Part of a small language model's weights.
Training: a variant of Muon for these matrices, 244M tokens, 14869 steps.
MLP neurons of a small language model. Each row is named by its layer, matrix (up: input weights; down: output weights) and neuron, and shows model dimensions 160-223. Each number is 200 + 20 x the weight over its row's rms, rounded and kept within 0 to 999.
After each neuron's rows, "fires after" lists the tokens most often just before its 100 highest values on Wikipedia text that the model never trained on.

L3.up146,219,175,200,167,187,181,190,224,205,220,226,164,173,188,193,178,220,232,181,175,201,229,200,178,197,196,181,212,190,209,196,204,164,234,187,221,185,184,171,215,170,151,209,173,219,235,223,202,200,188,186,209,211,176,235,193,232,198,187,256,218,221,221,192
L3.down146,156,193,223,223,188,213,175,220,238,177,172,226,182,179,209,189,195,166,203,214,213,195,175,220,218,195,168,194,194,246,198,203,233,160,203,221,186,198,189,192,201,200,207,205,182,239,171,197,181,185,193,244,199,240,170,174,227,207,188,188,180,169,235,176
fires after: " m", " re", " term", "-", "m", " s"

L9.up10,200,201,201,191,191,232,206,189,182,205,176,216,221,174,186,231,241,201,207,213,189,190,211,215,196,244,179,201,194,166,213,179,234,193,211,205,190,195,253,185,179,182,191,207,192,219,223,203,179,189,212,195,195,217,193,174,179,224,220,172,185,203,196,215
L9.down10,208,214,229,202,177,198,209,168,230,226,174,183,174,208,200,216,225,214,198,224,212,228,179,209,214,189,201,182,176,243,174,205,195,222,143,174,216,228,189,215,182,199,218,190,198,226,201,209,223,190,168,185,227,195,171,203,232,170,172,219,167,226,187,212
fires after: " s", " S", "an", " San", " to", " M"

L8.up150,205,195,226,179,193,225,188,164,206,222,164,201,219,193,173,234,205,192,239,209,214,216,178,193,197,169,201,212,210,184,203,221,235,187,237,206,201,224,196,156,218,220,232,161,177,180,227,202,181,231,207,184,226,180,167,199,199,203,188,187,220,237,208,183
L8.down150,210,191,197,202,193,198,217,179,192,194,156,203,226,189,176,218,197,220,213,225,235,179,186,177,200,202,190,255,178,232,195,224,197,201,223,201,209,234,179,204,192,197,195,210,225,188,184,198,221,222,183,207,181,232,219,210,190,233,191,219,162,197,164,217
fires after: " sur", " a", " the", " ar", " of"

L3.up314,170,209,190,177,216,168,220,204,196,183,220,175,188,194,214,231,225,197,179,206,211,219,197,181,251,180,206,198,213,209,207,215,185,209,219,217,203,201,183,199,188,166,214,205,202,233,183,225,196,167,193,188,234,196,204,189,210,170,180,197,196,233,200,228
L3.down314,223,177,198,208,166,183,189,237,192,150,194,194,203,203,204,188,209,179,225,227,211,223,207,186,218,205,195,201,245,235,194,184,208,218,200,228,210,222,227,176,209,183,217,182,201,178,177,198,181,186,215,183,171,232,173,200,211,186,175,192,190,225,207,231
fires after: " (", " marri", " over", " \"", " ext", " under"

L2.up380,190,212,184,207,218,206,206,230,221,166,232,205,193,213,197,217,228,176,171,194,201,182,173,260,163,178,186,201,216,194,204,240,208,163,177,214,233,201,212,184,212,207,185,172,178,174,196,198,200,224,168,194,223,175,215,181,187,231,189,195,159,164,204,207
L2.down380,167,210,193,198,225,200,177,192,180,196,199,219,181,194,223,175,208,219,231,202,223,197,179,202,189,203,187,193,219,184,183,191,188,198,210,192,169,205,186,212,163,225,212,207,198,237,191,167,209,203,218,199,236,197,182,169,230,206,185,221,218,198,230,185
fires after: " h", " H", " whe", " wh", "le", " le"

L2.up975,213,216,219,175,189,203,194,220,244,167,192,194,182,183,190,181,208,177,203,208,209,217,183,204,196,198,171,224,166,183,205,228,184,209,194,213,207,186,188,203,196,219,226,209,209,180,168,233,202,177,209,216,194,176,178,175,202,221,208,288,214,224,193,204
L2.down975,216,208,166,212,177,189,186,224,212,163,180,207,191,195,230,201,209,172,215,238,208,226,196,237,206,205,150,229,223,239,186,193,214,210,191,199,198,184,203,191,185,192,212,185,204,211,142,234,203,168,203,205,221,202,159,156,221,213,203,198,215,196,212,195
fires after: " (", " \""

L3.up1016,214,187,183,231,203,194,189,180,202,179,170,202,176,199,218,202,199,201,193,190,192,204,185,179,204,184,178,223,166,191,185,183,222,226,207,211,208,175,206,198,220,200,234,188,178,222,202,210,220,214,217,168,204,205,192,171,170,218,207,206,205,166,186,198
L3.down1016,229,191,195,186,237,207,187,209,196,168,203,198,210,209,204,205,220,188,206,215,188,222,223,174,192,209,223,223,188,217,193,235,152,189,214,211,169,191,202,211,213,199,191,177,166,167,232,225,229,187,188,191,221,191,173,234,220,203,228,221,174,194,214,185
fires after: " app", " G", "res", " g", " organ", "rid"

L2.up845,195,196,215,167,230,170,163,227,199,193,214,189,226,172,182,195,231,190,159,171,197,216,216,243,191,223,226,180,212,192,162,201,201,189,198,209,207,212,199,184,211,178,188,188,217,212,202,197,180,210,173,255,193,204,130,215,217,198,173,134,188,202,202,220
L2.down845,218,195,187,181,190,212,197,205,235,167,183,193,198,188,154,150,218,193,199,227,184,202,224,203,175,196,202,223,207,161,208,228,199,197,189,195,226,242,234,206,189,183,199,220,160,186,197,206,175,157,203,197,226,183,208,212,222,197,206,195,202,209,188,199
fires after: " W", " F", " V", " Ind", " ind"

L3.up569,232,201,237,184,202,208,184,172,207,215,250,233,235,184,147,223,197,209,183,213,191,190,230,218,219,218,198,198,178,209,235,211,215,197,224,209,184,189,214,182,206,147,234,197,193,199,223,187,179,223,203,214,194,188,212,196,229,200,211,208,197,208,188,202
L3.down569,216,184,224,194,194,181,221,156,197,201,203,202,191,206,212,217,179,185,208,194,222,186,178,240,200,189,195,210,209,194,196,182,189,199,177,202,214,208,227,194,210,186,188,201,196,221,190,202,218,203,195,213,195,172,196,173,200,203,193,222,173,201,170,196
fires after: ".", ",", " the", "it"

L3.up374,234,186,202,173,192,191,227,196,191,172,186,188,206,202,166,175,199,224,177,202,202,232,180,212,189,194,151,201,189,188,181,169,199,192,209,189,173,233,186,171,209,171,197,187,225,187,214,171,210,211,190,191,211,181,173,181,216,203,200,194,187,159,191,221
L3.down374,159,229,195,201,182,191,184,200,239,202,196,217,201,220,197,200,214,210,159,213,217,207,218,159,223,188,198,209,230,212,175,214,223,195,211,205,212,163,222,197,197,184,206,202,207,208,207,208,199,197,212,199,188,212,165,230,194,180,204,211,203,200,225,195
fires after: " F", " f", "F"

L3.up642,216,206,234,194,165,203,201,155,197,181,182,211,201,177,195,214,213,167,183,195,195,199,219,154,198,176,171,210,208,223,194,204,276,222,193,219,197,190,226,175,152,200,210,186,227,211,197,174,220,202,232,196,207,214,188,221,197,203,170,225,223,159,222,179
L3.down642,206,207,192,191,215,217,200,195,223,211,216,214,218,195,235,199,170,177,193,224,253,224,227,220,172,206,182,213,194,208,213,185,218,220,164,241,199,212,238,185,203,196,198,186,201,212,212,180,222,226,183,206,226,231,196,204,243,184,205,248,169,212,212,229
fires after: " S", " O", "S", "p", " Sup", "il"

L3.up702,217,167,218,217,170,193,188,210,248,197,229,156,176,170,176,212,172,207,200,217,159,192,194,194,181,208,209,193,208,219,214,205,200,225,224,215,228,185,211,173,163,165,200,211,228,218,184,184,222,227,219,202,177,211,184,195,201,221,211,193,213,194,209,220
L3.down702,195,228,190,194,211,200,203,209,202,206,205,205,221,171,186,214,202,215,178,204,180,176,224,194,191,220,225,204,260,220,189,211,192,196,228,220,204,192,162,195,193,208,177,219,209,217,186,218,182,240,158,186,185,183,173,179,251,233,173,194,194,208,198,248
fires after: " s", " S", " ent"

L3.up241,212,253,161,211,192,224,172,176,223,216,220,202,161,201,187,173,194,201,205,171,198,202,178,220,204,173,217,201,191,175,213,215,210,225,204,219,187,210,203,215,211,198,221,193,225,228,222,228,200,185,208,213,166,182,203,249,208,182,216,220,211,203,206,225
L3.down241,202,211,208,222,160,209,189,204,210,196,212,182,164,197,183,229,173,209,206,222,186,180,178,177,202,158,221,203,201,191,191,207,184,208,214,228,182,227,197,221,172,214,200,196,220,187,164,222,179,227,193,194,212,223,205,186,216,188,202,216,195,222,198,191
fires after: " W", " F", " Cl", " Bl", "l", " Gu"

L8.up64,200,191,217,202,189,178,199,215,224,222,187,205,178,219,218,211,187,221,233,202,195,161,177,208,197,174,169,225,235,182,208,212,197,156,214,238,202,247,211,194,218,198,203,161,176,203,170,205,205,207,192,185,214,162,203,230,187,203,185,239,207,189,188,198
L8.down64,187,179,209,206,222,214,218,215,208,225,167,219,197,204,238,207,214,223,214,194,171,204,216,192,173,192,191,199,171,171,206,227,185,192,191,197,197,178,213,208,214,192,171,197,210,172,209,204,176,171,187,236,174,180,191,190,226,210,227,181,209,239,194,162
fires after: " to", " Le", " a", " not", "A", " o"

L8.up927,227,206,201,186,201,187,176,172,208,190,186,190,204,204,216,209,193,186,184,179,184,205,221,223,227,201,209,180,166,201,205,166,189,222,169,188,163,191,190,203,205,220,205,190,174,219,205,179,177,185,197,177,216,200,200,172,214,238,217,215,230,211,190,202
L8.down927,206,217,191,214,181,178,214,219,162,200,207,205,198,174,206,209,227,198,227,185,174,182,193,184,221,255,215,224,178,219,206,163,192,195,206,180,197,236,209,176,206,220,188,206,207,182,168,198,195,203,182,215,194,205,169,166,188,164,194,232,207,188,200,192
fires after: "-", "P", " P", "n", "r", "|"

L3.up463,200,192,183,222,189,207,232,216,198,170,216,194,195,197,205,219,186,192,209,225,185,187,205,219,200,157,190,193,204,205,215,180,215,219,204,208,195,187,207,161,205,163,145,155,215,202,230,163,214,220,201,160,187,199,186,206,202,220,212,190,154,213,213,219
L3.down463,214,227,237,207,188,217,192,183,209,224,205,204,185,184,171,201,154,204,216,218,224,164,208,166,176,177,206,217,206,177,234,200,239,206,201,207,202,213,190,204,194,211,217,214,197,186,189,201,192,243,178,182,202,196,215,194,195,207,219,204,181,169,206,169
fires after: " me", "le", "e", " De", " le"

L2.up920,181,186,190,197,216,175,165,218,226,229,177,198,190,203,225,209,201,157,193,163,231,134,211,196,199,205,215,214,203,205,197,173,202,230,205,216,168,171,194,196,187,201,217,193,208,182,193,202,190,198,190,158,224,173,213,235,210,182,192,202,225,201,209,177
L2.down920,193,194,206,218,204,182,145,200,184,192,232,263,219,192,238,158,207,204,182,176,211,185,196,167,200,219,181,186,246,192,233,180,209,229,200,187,222,176,204,211,195,197,209,178,210,202,221,163,186,169,167,209,184,210,195,193,204,204,232,183,205,224,209,178
fires after: " W", "W", " w", " v"

L6.up695,218,217,203,167,202,223,184,209,169,220,200,220,156,197,175,194,177,250,219,158,182,202,184,195,209,199,208,225,207,199,225,223,215,181,165,210,189,195,177,221,227,194,213,186,182,189,164,158,217,215,187,215,185,193,233,220,217,197,163,196,226,223,230,188
L6.down695,203,219,232,235,216,224,202,203,214,215,214,206,190,197,176,200,194,210,190,208,172,195,221,202,163,192,228,200,218,212,225,205,196,184,202,229,170,178,213,222,195,181,197,229,221,198,207,202,264,185,160,210,216,221,217,192,201,215,198,175,197,215,160,198
fires after: " F", "ur", " f", " p", "al"

L2.up308,202,226,210,202,189,166,176,224,223,224,216,188,172,171,206,188,203,187,209,179,188,211,188,191,200,202,185,205,215,213,183,253,171,180,224,165,209,224,214,203,214,254,226,209,194,205,239,230,174,195,212,198,206,156,204,184,188,241,192,156,208,204,174,190
L2.down308,200,197,245,218,205,181,192,206,197,209,209,181,225,211,201,173,191,172,234,214,254,187,195,193,240,213,235,244,192,234,227,188,175,175,166,205,209,207,223,198,217,188,214,178,217,177,174,194,204,185,209,201,199,195,152,202,163,202,182,214,226,215,192,220
fires after: " a", " the", " cont", " eff", " an", " inter"

L4.up478,210,245,184,217,167,174,171,180,220,212,149,232,199,215,172,189,173,215,187,225,197,211,151,203,179,218,191,227,188,201,215,153,189,207,234,229,194,215,178,214,197,200,197,189,228,201,216,197,214,184,185,221,179,197,175,231,213,232,212,234,170,201,178,192
L4.down478,183,207,232,216,210,163,168,232,163,194,224,222,193,231,207,227,190,169,221,198,200,201,192,202,167,190,212,196,204,194,203,207,208,244,192,194,236,186,222,223,230,217,176,223,218,205,202,203,211,226,186,204,215,235,207,208,174,172,221,213,225,176,216,237
fires after: "1", "l", " Cl", "8", " Le"

L4.up241,201,213,210,204,190,197,223,194,226,207,183,169,187,216,200,226,194,181,185,154,176,172,235,195,177,195,187,201,202,200,241,184,213,181,209,218,222,176,176,201,222,210,162,185,210,208,186,215,215,214,208,173,214,216,190,209,173,222,225,203,161,208,198,239
L4.down241,199,210,214,209,210,195,214,204,208,177,214,196,200,236,209,186,206,227,182,212,175,233,191,203,221,182,180,208,207,219,205,180,176,183,211,229,211,181,217,174,165,188,164,223,188,194,179,181,173,205,191,153,191,195,187,166,202,186,209,237,218,221,218,199
fires after: " p", " P", " sp", " f", " R", "ort"

L6.up218,230,209,180,187,210,196,160,185,183,203,171,192,202,225,152,206,232,237,181,154,214,220,221,209,190,172,178,205,174,168,179,231,218,191,199,217,222,188,206,214,203,163,227,195,193,204,209,188,198,213,187,154,180,178,206,255,194,177,171,196,205,216,225,224
L6.down218,188,202,224,157,172,193,231,175,204,219,193,213,164,224,210,210,208,206,198,194,201,204,238,198,198,253,218,201,243,217,225,173,210,206,207,187,189,182,195,195,224,205,189,206,222,183,205,193,191,153,194,176,190,182,221,170,211,210,191,197,204,194,212,216
fires after: " W", " P", " f", " V", "med", " p"

L4.up388,203,158,182,257,215,199,187,221,209,216,225,174,206,211,187,177,194,217,187,191,194,229,197,224,229,206,248,216,182,214,171,227,197,214,164,212,213,176,221,209,206,216,213,204,191,197,211,186,175,196,218,204,219,215,182,189,206,179,201,173,220,224,201,226
L4.down388,180,197,159,207,169,207,193,182,198,188,226,228,199,194,187,204,173,190,190,179,195,179,221,171,182,186,217,200,211,187,231,203,236,204,196,195,208,205,204,165,179,219,204,206,215,197,159,181,195,181,239,167,204,224,214,182,211,171,175,183,202,221,203,177
fires after: "0", " S", "idd", "ed", "2", " im"

L4.up431,192,183,181,206,209,220,178,223,218,192,210,155,214,222,172,189,209,222,186,206,184,219,208,200,199,216,198,194,184,206,179,176,214,206,190,228,252,177,230,228,243,136,204,215,170,216,183,203,184,186,244,180,199,254,197,199,220,206,202,213,219,167,207,226
L4.down431,212,199,228,182,215,200,184,208,200,207,206,193,143,196,200,239,214,135,230,229,213,222,204,163,230,220,213,201,226,182,204,219,191,172,235,228,212,190,237,190,185,195,208,195,207,176,214,202,197,189,162,215,225,196,202,211,195,223,178,185,181,200,175,143
fires after: "==", " g", " G", "G", " se", "k"

L4.up645,233,198,172,182,194,182,187,193,249,214,194,187,207,184,171,198,214,207,222,208,192,187,214,179,214,205,205,177,182,194,220,189,211,205,207,218,203,182,217,180,204,179,193,219,215,230,194,179,220,206,185,230,199,195,218,213,165,174,197,184,201,221,196,206
L4.down645,204,137,176,217,199,216,200,182,234,194,203,195,188,177,192,194,192,198,215,201,201,220,210,171,186,215,227,181,163,176,200,193,187,203,205,205,186,230,199,202,201,206,195,213,198,218,222,214,208,190,201,164,200,220,195,205,203,222,219,174,189,216,218,191
fires after: " |", " in", " In", "′", " to", ":"

L4.up419,223,178,149,178,162,225,203,220,214,232,243,204,201,205,166,207,211,212,203,170,186,241,231,154,172,214,211,231,196,160,182,204,182,202,211,212,239,209,187,199,192,218,184,219,179,218,192,208,161,170,161,205,216,175,212,225,188,217,198,190,190,202,180,216
L4.down419,186,223,207,240,238,226,161,218,233,204,195,200,198,220,213,188,174,237,181,209,184,206,180,191,192,227,201,235,174,197,190,196,207,211,204,229,209,170,195,211,210,220,196,207,187,220,205,195,228,183,225,212,169,223,159,206,217,196,196,203,183,168,189,196
fires after: " to", " ex", " or", " re", " res"

L3.up360,183,181,197,176,210,226,171,225,173,210,210,191,214,189,185,164,195,213,158,197,210,224,211,188,233,168,217,171,210,192,205,192,212,161,205,196,173,189,215,192,189,161,207,205,192,210,213,172,193,191,219,200,167,174,189,221,195,224,178,193,192,202,199,223
L3.down360,193,198,201,193,190,250,196,176,222,210,201,218,182,218,224,209,186,187,214,226,169,185,210,179,180,218,191,220,198,191,228,222,218,212,209,188,206,199,213,188,193,228,241,196,163,216,181,217,213,224,184,180,195,174,183,169,189,201,202,227,248,219,153,219
fires after: " app", " ind", " J", " se", "pp", " Ind"

L2.up573,158,228,176,206,226,232,162,189,234,185,199,232,165,188,203,190,212,212,219,234,187,189,179,236,208,214,211,176,193,216,199,259,175,185,188,241,215,227,178,227,198,186,213,180,161,178,233,200,195,204,224,206,203,167,183,182,208,217,200,179,187,229,166,202
L2.down573,177,178,172,198,169,182,259,219,209,186,232,187,205,186,168,219,206,154,214,219,206,183,175,222,194,201,207,193,252,184,207,192,240,177,159,201,194,179,186,186,195,205,207,198,210,192,187,227,206,214,215,201,177,223,167,217,196,168,195,224,200,205,192,192
fires after: " K", "n", " A", " M", " k", " com"

L3.up135,220,172,185,221,188,175,176,191,197,204,211,184,195,179,217,178,218,217,161,213,186,218,201,194,170,186,207,176,200,181,211,185,206,183,177,188,190,205,222,197,221,187,174,200,193,213,221,216,217,212,200,208,197,189,243,217,158,226,198,205,209,218,201,163
L3.down135,211,236,206,180,202,199,217,219,174,210,206,223,187,206,211,217,210,227,230,188,192,163,219,217,193,247,219,209,200,194,198,214,210,177,214,206,182,212,215,186,184,225,189,175,232,188,181,186,218,210,206,186,224,216,225,177,187,173,221,172,176,225,254,204
fires after: " ch", "ol", " cl", "il", " fin", " p"

L3.up387,192,183,215,191,207,176,209,191,190,216,202,241,194,201,198,208,240,230,196,190,172,197,214,194,186,223,197,209,206,202,195,200,183,187,205,176,191,209,180,182,210,170,187,189,224,203,203,182,224,208,155,234,185,164,208,187,202,247,168,205,197,209,179,196
L3.down387,177,235,214,195,243,217,189,197,173,178,245,190,231,181,229,228,198,185,203,210,206,181,208,207,207,195,213,189,214,219,241,229,199,224,192,192,208,235,193,165,220,203,201,193,227,253,237,207,181,188,195,182,154,187,205,203,158,204,219,207,183,205,188,205
fires after: " g", " k", " o", "im", "oh", "ab"

L4.up200,190,181,231,208,189,209,210,184,205,207,176,231,195,182,160,193,206,197,220,178,186,208,210,240,200,216,204,222,196,236,182,179,206,204,183,199,188,203,270,168,209,195,218,196,178,183,213,187,195,180,187,175,207,199,232,171,201,211,172,229,178,216,204,210
L4.down200,202,184,162,230,191,180,207,201,252,199,213,209,204,181,175,188,222,194,173,192,203,181,202,200,206,213,199,171,188,175,209,166,209,182,183,157,205,199,221,189,216,223,220,210,207,219,162,214,176,179,171,205,248,193,218,202,224,210,199,217,186,221,167,211
fires after: " Gu", " G", " M", " Ju", "u", "ol"

L3.up429,225,182,192,193,195,173,204,220,217,185,227,220,207,216,199,217,218,232,232,204,201,162,200,201,201,190,193,217,196,217,194,213,230,195,226,209,187,193,194,233,228,165,232,199,174,215,235,227,186,203,183,206,221,184,210,203,217,179,217,233,204,176,204,197
L3.down429,204,216,236,217,172,216,199,215,217,182,234,217,178,217,232,194,186,220,214,238,228,171,207,213,200,176,165,215,181,227,212,188,191,219,175,194,220,204,195,183,179,204,177,190,195,193,190,192,235,173,188,209,209,192,204,216,192,200,198,168,192,226,199,193
fires after: " m", "m", " a", "A", " h", " ar"

L3.up730,194,209,213,207,162,197,188,192,239,202,178,167,210,185,214,210,204,219,190,247,203,206,179,208,209,211,175,217,183,212,196,191,216,236,211,221,238,173,239,184,203,179,193,204,204,230,228,190,208,210,213,203,187,186,213,222,157,230,190,160,220,173,210,211
L3.down730,185,242,204,207,189,186,190,228,201,192,179,221,191,210,202,176,215,187,211,189,218,183,221,181,225,217,182,197,224,206,188,176,227,207,192,232,190,213,204,186,193,220,208,185,202,225,193,189,197,189,169,213,200,185,145,223,175,192,201,193,235,207,192,197
fires after: " s", " S", "S", "fer", " sc", " T"

L2.up483,196,232,182,156,200,210,206,183,220,200,159,196,221,202,207,205,175,214,191,193,202,203,189,228,186,220,176,203,204,192,186,219,176,176,216,215,217,184,191,176,187,199,215,197,196,220,224,190,183,166,229,197,202,203,192,192,207,194,171,256,198,211,177,215
L2.down483,227,197,217,211,185,205,171,185,186,206,174,180,190,166,148,196,228,169,213,218,207,227,205,199,201,163,149,184,222,225,189,215,212,189,199,177,215,228,213,196,204,146,210,181,177,180,178,239,181,206,198,218,221,263,184,187,218,186,218,229,202,186,207,173
fires after: " (", " \"", " ", " Pre", "n", "w"

L9.up1003,192,193,224,187,193,192,170,166,186,208,207,171,188,225,215,219,172,166,152,206,217,208,195,220,219,184,227,139,205,187,222,175,203,198,220,220,202,187,190,226,192,183,196,191,208,223,222,204,198,202,164,167,200,173,210,192,220,197,216,175,182,217,191,177
L9.down1003,195,209,197,183,189,229,234,231,189,190,231,187,190,179,208,225,189,226,210,167,199,211,208,190,217,175,231,214,202,218,176,213,222,211,195,195,215,181,185,201,182,228,183,202,169,191,215,194,209,217,185,220,241,212,190,218,172,195,216,182,148,171,212,238
fires after: "-", "==", " rele"

L6.up373,199,166,198,197,206,180,149,226,213,172,196,210,188,167,192,198,193,205,226,242,174,177,213,198,188,192,178,222,189,192,214,215,172,213,224,204,202,222,208,193,207,220,225,194,172,193,189,242,180,182,207,217,177,207,216,192,195,225,166,234,181,219,210,189
L6.down373,223,185,204,230,192,172,202,213,199,186,204,199,176,162,186,206,167,218,202,216,213,197,216,185,199,194,220,155,231,224,190,194,213,202,215,221,175,215,190,170,195,198,180,197,213,215,239,210,180,173,192,202,182,192,214,195,200,178,185,225,189,197,188,164
fires after: " en", "-", " \"", ".", " De", " de"

L3.up258,217,224,219,205,232,186,203,204,188,198,177,216,228,196,196,199,189,197,244,168,167,211,211,200,187,160,173,186,219,216,244,234,213,217,202,190,222,221,203,172,189,180,183,202,177,210,203,223,208,208,166,186,168,213,219,226,224,194,176,244,187,206,206,239
L3.down258,180,171,206,197,228,187,224,242,187,176,190,186,222,225,197,194,196,203,203,177,204,194,209,208,173,186,170,196,183,206,188,173,183,194,202,201,203,220,222,196,202,210,187,181,222,185,159,197,199,225,233,196,211,204,212,193,186,217,238,238,186,180,199,176
fires after: " P", "a", " B", "p", " p", "mp"

L6.up883,173,182,235,180,165,223,163,184,186,199,187,155,228,186,174,203,213,222,186,207,234,254,213,220,200,201,167,212,212,211,203,188,220,188,213,207,220,205,181,191,210,179,209,203,195,189,192,202,195,191,215,192,203,173,225,199,187,214,175,191,217,175,185,205
L6.down883,145,207,251,203,191,174,163,183,188,205,197,203,192,182,216,180,227,222,201,202,198,181,185,208,179,184,196,190,155,235,202,217,176,189,201,206,206,207,231,260,189,215,198,196,204,221,207,184,193,183,208,232,180,230,164,195,206,164,201,206,204,177,222,225
fires after: " s", " S", " made", " m", "un", "et"

L3.up916,200,238,193,200,197,199,202,222,209,220,206,227,213,172,222,217,179,172,208,188,156,180,242,211,191,190,215,181,213,231,207,179,221,230,227,199,177,227,195,175,180,220,233,186,180,182,225,197,222,197,220,189,178,193,200,182,195,183,203,202,170,195,199,241
L3.down916,189,208,176,229,202,227,203,226,195,178,246,176,193,149,206,220,178,170,197,196,148,173,193,206,213,187,204,185,210,210,225,186,214,224,171,187,183,198,209,230,180,205,188,225,212,231,186,202,189,195,184,206,180,229,224,212,180,249,198,191,203,196,197,198
fires after: " s", " g", " M", "b", " J", "h"

L2.up329,218,202,219,190,213,192,190,181,196,223,179,202,171,194,219,210,204,179,203,193,192,205,212,194,231,227,211,211,220,204,195,169,202,196,184,197,211,193,214,239,209,218,193,181,219,209,163,193,193,215,190,220,232,191,178,217,220,202,209,196,191,237,195,212
L2.down329,197,207,229,175,210,203,195,184,210,181,182,198,181,213,217,210,214,181,175,195,189,219,220,200,203,136,259,235,199,186,208,176,217,188,222,211,202,193,220,222,199,180,216,203,191,175,226,207,194,185,233,225,213,164,230,218,199,213,209,227,234,216,230,204
fires after: " V", " a", "id", " Ind", " ind", " un"

L8.up1008,185,192,185,180,215,164,162,195,220,199,205,209,201,203,189,217,223,216,171,230,220,146,204,174,158,209,191,209,180,186,195,191,234,202,228,191,197,176,212,218,203,160,221,212,215,196,214,208,168,195,150,211,193,184,223,200,192,203,186,207,244,207,195,163
L8.down1008,163,248,210,216,214,177,234,215,205,168,211,160,197,200,208,191,164,190,222,200,210,209,213,151,225,166,216,196,187,179,187,192,200,170,193,181,177,217,190,196,225,204,215,206,221,198,198,214,187,185,197,164,188,210,191,215,168,197,180,204,199,218,200,200
fires after: " in", " In", "y", "c", " sub"

L2.up27,183,211,200,190,223,189,175,215,210,211,219,207,188,217,195,203,192,170,234,209,163,208,171,172,193,194,195,215,176,230,206,221,146,206,208,231,201,156,173,208,223,187,189,216,184,194,217,221,186,213,199,202,213,176,180,191,191,187,236,178,222,238,196,215
L2.down27,200,206,230,218,178,225,221,176,193,236,179,212,235,195,196,247,223,183,183,214,178,207,199,195,215,205,196,188,181,182,193,215,168,180,203,184,214,204,212,209,151,219,211,172,241,199,197,194,220,215,214,194,234,201,195,211,220,226,201,179,176,189,172,203
fires after: " M", " B", " h", " K", " m"

L4.up196,239,199,204,203,168,199,145,178,193,233,152,180,213,195,184,217,197,196,193,188,207,207,215,164,206,207,210,215,203,232,190,235,187,178,207,194,228,181,215,192,167,196,194,187,187,226,155,174,200,194,201,199,197,190,199,229,210,191,206,209,222,174,200,176
L4.down196,152,190,184,213,208,170,209,192,199,219,203,201,211,211,183,173,216,225,162,198,192,221,186,174,217,210,210,204,218,193,188,201,189,156,189,235,201,196,190,216,188,227,180,251,214,204,236,215,217,184,234,226,191,225,184,208,188,205,209,205,221,182,208,234
fires after: " re", " be", " ex", "mer", " rel", " ran"

L8.up53,182,196,193,207,186,178,167,191,243,210,196,241,211,200,215,181,261,218,203,183,181,206,160,199,187,211,199,231,150,183,222,191,246,172,210,220,194,217,168,218,189,168,252,176,213,212,187,238,213,171,186,203,202,187,188,204,180,181,223,179,185,205,207,194
L8.down53,207,192,215,197,195,204,200,206,175,153,209,184,220,204,183,190,190,210,172,185,182,155,216,212,221,187,184,186,192,185,198,211,189,197,190,186,195,223,188,214,233,189,193,194,182,200,220,222,161,213,227,216,223,203,220,201,230,189,200,187,216,198,213,238
fires after: " in", " m", " M", " P", " In"

L4.up175,201,171,191,205,192,180,220,170,211,212,229,234,183,201,192,219,197,223,194,203,182,192,203,203,184,203,179,197,206,155,225,205,217,202,217,227,162,182,199,219,190,202,222,206,204,197,210,199,172,216,193,224,207,196,200,187,173,223,227,225,208,203,181,194
L4.down175,234,177,202,170,200,210,193,231,229,219,234,203,200,183,202,177,149,205,193,167,232,177,192,230,220,190,213,180,189,167,150,223,200,195,189,226,190,210,226,174,187,194,195,183,218,255,195,187,221,172,182,168,194,235,206,198,211,216,226,202,162,212,213,246
fires after: ",", "ver", "St", "."